MLP neurons of a small language model. Each row is named by its layer, matrix (down: output weights) and neuron, and shows model dimensions 149-297. Each number is 128 + 32 x the weight over its row's rms, rounded and kept within 0 to 255. Numbers have three digits each. A neuron's up and down rows have the sign that makes its largest values positive.
A block is one neuron, or neurons of one layer that tend to fire together. After each block is what it responds to, as a language model described it from the Wikipedia text at the highest values.

L10.down833:127136124093124127102111147125088105108161199179147098181126152163164132094137182145109124172087130162114119127106145119141146139135111090120130146131137161071099096122187118159062096080106116117178110129123146162154169049111143098130106132137155125150169182093148138097136173103115146104130139136170160140149138145129113117073180175112112170106170146090095158105120134200169100129157130148051130137130138142145146141183052093165135133120164153143
L10.down1641:161125133089107096087114111113143074156120119147147079136159137106183092110137181127112168085067150088160100119154139169200170099085127103130083160071146166153126135080116131137106129121100115111143112130189190074120134102175135105128086168156195129118136135099131122146115105135140197140114146121107119074090127123143136179097143104133181090116180099114075103160107074148158146168160172080128140169121175143156148126152161087148108145120117146170
Responds to: Structured list and table breaks. Line breaks and table pipes in infoboxes and wiki tables, mostly right before a new "- Key:" row or table row, e.g. before Running time.

L13.down4:135084078081111120126079216121163089100176169136139155132125158085144156122154126139115132076121079104140132109138205147154156107100099086128160144167158133233145151181152171082190111134095114109119160115099147157093093134140082118116144179125119128108121054139106139117126133078176144106158067104145157111147184130128141104099137067137150155069137116168066069125113051091137130141168129171146147129162164080182140164144120134143088126068102164104
L13.down291:128106162152151139123118127117147190116147091110201083141127119111095153087174173153190141130175199139144146080142093020145160171163082107152113137145069137078122170085107117131126142065146110148151148112142161131165169168154120116132113110144070134110155161039103099126154138150144127163135085121114092175135140128133127152093093183124151054179177140161088126164130103143151125123174113164200112145115133101127107135149113121107140070107112114171
L13.down301:116124143130066068140120140159112118115124105120129174105118085147201097153175156110111198101116142124169128122103101117104109116133086133122157084109113094141129150115095132155157124124079094129103174125100132099115150130143137162165089148137085235094160075105120093090160226125134138174173151164124145136088134084175107112118156075140177157109178119136166145136168127124128122181131166067111129138169128066108131072153138116075211088109138111139
L13.down631:106135102110210148144148089110154169155138157194123173095128102114159118132090129104188128144104116142145123145096110176070143145127142162163043130093152091133121146125153124092167150092150110101161118198113103156175134113101101161117107158141116119198100131130115142099121113101159114103161157100160174124137138176143168138075128136145148155127134068181101112140139133159127144176119133129053113177159116119121157105064117134170132179143084100122
L13.down1178:163105128139155164114075146149124119157170136154109129056069123094098161135160118144149144176153084106146136092103119109179133120094143130089180157094093067140154129119158166188146055119134137094148079157115114118117205116192164152138086110145152053085053133133120109140169122196106103164172070050090082182112109105079108109151097128118165126123092125179114089064132105134082158146143168117101119165124071108085103120094079112138149159163138098105
L13.down1529:172115139062185138160099092170112176069077099174155047130111094121157142093096125146133093140149104121112151049159075150147123098133109134141089152126117152145146133112139086110089114044072124123092109154115104121163068112166118144159189129114105137165119142119093053135081099130160119108095137120077166130088126121103152103110135123112163156105200126125082093140104159125141120120150185140094140132134119103148126131134162121106168184129131165124
L13.down1715:111207137155163128131068133108113121177153146154112133130114176154124115146101105146146124079172137119153139134170134152132096165100116090122095186115142201154131157036154130129122154102165179164140194179148169095173159131181094196161145181125165071132172133095133100127189120119078093133186131103140148078154143112070147131083107166121146163118099174078136164146137098112167115091077140135113161089174122078078152113166092112087099101123145149113
L13.down1725:094130190094103128116138122173139166171109119136093122162121127146069151115133158143202126110158137055113066136101122143097138139136212165181099133178110160132109112064123095134203189144093113114157119154110087098136147131050142119027148125108142171153036111112137115152154151103120077142130153146148117113146139072087089138136150116148173085108071105151126053127090126100157142106107162125122175108095118143129122127136142122109149157098117104133
Responds to: Copula after subject. Forms of "be" (was, is, be, were) right after a subject noun phrase, especially in Wikipedia opening definitions, e.g. "Fate is", "Flight 16 was".

L13.down225:118125144098095100118158165133106099128151098152212121124158167087111147146101111112129060118100153107071174154204112154119109119116101131124081174115107146098113103123112113105122129138116110127101154107085101111132090158106136146134149059158085175100238134151116093133137138127159155104135147204113163147123091164077113103156092134063111072158154150110091068084140089112169116125135117130100160134127140104148109130116170069102164077148098142111
L13.down492:099139133121159142131120161078127111131115084107056152147098111131101185093137149175127084126130136132196086203125143108136160115124120119139096166148148082153152143126133087047145114118132098143083154109125151140143169103087148133145113073123132110100147087110116098086186134171164145101175123093135116119084132148134104112157160077135162135159171104092131107099128123114109044190125176159077147092137096129135139130126112110103178103077038132108
L13.down558:137120135133115085138166076114152155105095114124173112153116172173084127174153076105152129140089132169090138135060121125169137127111161136113162076165096169161115107144111178177087068088175086203136127110112097171118181112125138172155092113093066080135124147148167139157142050221145085118124121188115114116139093121070148170133129083140132109096120099169056106142107098143122103175122113148132140103102143169131085113158190118104087058100137148069
L13.down739:089117097106093125091177179126101092105102100162065080134110169123136172168090154127143138140186159129159176092132126149138146141126135129170136131088162106180158152120077133134167213090112186104122140134120149157108136147188111164104068121139080219150101142140136134160126143152101122155082185051149108100091218145146109118173145147122090132144143098126126131113156163139112115129130093134124126110130165105125155079165146116130105130182122136120
L13.down1108:105109131184168100132089082128161197141177092101166137106141118070108131154142195135139116195195145165167167097111138123112156161125120150204075054127107092118118132120090150126087134117138165069163175136077118113075152101165156118075094100149130163133162148109108086144083134107134157128090171093140178079135163159097076076097197129041133080138119070151181140164123106106089175097123167136123103102080121147118132150113148120091168164156135141145
L13.down1260:098182131091139095137185139119124086142125123123140134104155166116179154093162165129109158129109159135147073139113120169129147144115166116166148132156156067099151117121111095159102125120096154108145137091194115119112202178115146110113084134102119113138091153132145110126125092138114162145119183164173198150139107086138142124134148125123142069138135130139127119146105143150103152110123089111056151098177107149124157130212076150158076132129124089133
L13.down1606:137069149152109098154124134127145111151145162079183111105145085135118177144175065115175151148112108196168136181181108155144085107101116139175113139155098095149117133168124138146101152148124113141110090121067139112111146072162128139150139142107175156163130155076120132107136152176175108135132133091114152144109123111180157148142160085107144114222147136145114171208149079123076111137147116161127118090162096141138120097147150213091212090143118123131
L13.down1776:101142102143114093111180138159081140132109091149098109158150111109147137225143150151181181097087142158120086085130150159151131193113153115218115130109107107160118155096151123181079066100139102090128111136092143122159155117128131073157141158101110163170143155121111119122187109120164089129131104112106106087161066144118110117131107064180130143135161191112093113193116175121151210089117125226110115050119119105151098116201138149151117129079167083135
Responds to: List/table breaks and "qu". Newlines and pipes that open the next bulleted list item or table row, plus numbers in tables, and word-initial "qu" pieces (queen, quick, quite).

L10.down763:120128143150143080126087148087143162101147112071153125087114116157131144114121120093121143061131164183150105195116127109058171117119174128081088092097125110108141085091129129131099159061123131120142125185163150149124172149107164082099166157180089125176101137092108108080159164161119082139106185153121105152177153079123130134157129161130150166140129081098163076109141165056146086105105148184134089122148074164107151138116155123120124158099175137123
L10.down1588:117133077128073181172124144047114088154119142187162131123082090110080154152164183122163154138161114147087111145134161115123132095134171106103179107168124105115110200110140149173123184117148152131125087131080089144077166163136108147149101121106173171174092143132077121071098134096120116123177068105091148111119103133086090143144171140131203146188134121128199100143175106058099138094153173202100164141176150125124137132113086106099120140132158123169
Responds to: Verb after subject. Fires on the first word after a clause's subject, mostly be-verbs (was, is, are, were), sometimes adverb endings like -ly or quite.

L2.down502:121179138166095119112136133107105120110122076098188122131133153133122121189095127107148143135078176135113079137146143146140156178068046125099105173180134166148075142138127155139195160159118156108209140107119149119173139141112088132130141122160104163112116136095067098071161128109123185143101186132089158111117079078072129141151106156169130128157139093119111133155149162161125128095136146129084194125186132141087113107110153121139132112188164078142
L2.down1110:110111155155155183095132129089104111158102156144062116109145126064133149125080148144127085143149164109153189123154104160098133112111105112103117161104133114112144130121150142145123147143140114099073111114151138137048092116088180100115136133149098137205153144072185135113147090187162131137146170115140185180115108108150156200068126098077134142116124128113158162193058150072127194126129137147133132098127079046123155136139134126127177158118100168111
L2.down1621:107126131137144123089123129062096075126116087151119170094182182070148112121081185127138142170137127112104146091117136127137136130085073112083085132161116147178116162141119160111116132134118124066087155118132172150080099103121126103139117108139106139164139140086169156156143072130166133150156140080149225210162095071110115187081121101104140133142145159154144112151104131121134139152099136179109145100103103089118137132135192095146206169144044173109
L2.down1656:100139156110100142163126161110148133162135110127099159155144125096159132090144192227156140115130129135111135155116147090169136163114164119092131129109127099147100150129103102137109111108103113099145141167102060107100226135108136091119139123169120148108127163116201139182117172112135128093131118127073148126126156132083139189119166136084142074135128128107145095160148114103122111171157101105115159086105146107108161186150084127146084125105132130129
Responds to: Plural -s suffix. The plural "s" split off a noun stem, mostly people like actors, engineers, opponents; also line breaks ending infobox or list items.

L2.down562:074165115130096130082073136132096068111143187131223062180137131108121102098095107144140193113161147090120141124151140125121058135109172114114117112147122101120097098126072115204126118103127147095152127108123166158144168176116130065145091165146100102176094145157135085151139107119119110106113132153151075202106142171158102155142159162098095150139117140130101126110166160072054131077074130115129166103111141150164127068155120106181137082130152114255
L2.down1093:116162118121096094154146137117141106098097134139251123073121114139117114105203176142155133134145103104177079115167159106109109150105148181111191084130101085072102147122143124112135166129151148148152107134161122128147207116118146086119124089122168135209134143192098107129098095182150119140124049141106111135116134159141160142116148074188131171114133147106137159137143068099138088129143177062096127183153111131089121124145064104145118145184141113131
L2.down1221:158120160178112145089078074115165129139146168140168127104163182133132120061187155170141137107138158140111103107120130107160161115152169125132154122060120128145086118093186138132155189202081188113122142119110101148093201144096119108147139104156119170170122114136174130163111091148182096121186126159072166109133116130150130127138137172037124101112146185120183118148172099086136106190113107132177053131091115143136149137137122144115133101151112115101
L2.down1460:162060121155132130093140160094153137129099102162063105128122085123155123106167098166136134166148062167104151112159146163078103122154144122131187127142117092127079161107110140123132204117092168097155127084129150179098228115111130104106138178135098119132053098144170111131100116198139124174112153144062120160152135181150134198126108093144107131158154108118142116145179134138083156166108168136176102072118162114160132091217124107094137106154196137086
Responds to: Sequencing and temporal adverbs. Adverbs placing an event in time or sequence within narrative prose, mostly mid-sentence after a subject or auxiliary, e.g. later, subsequently, again, also, eventually, previously.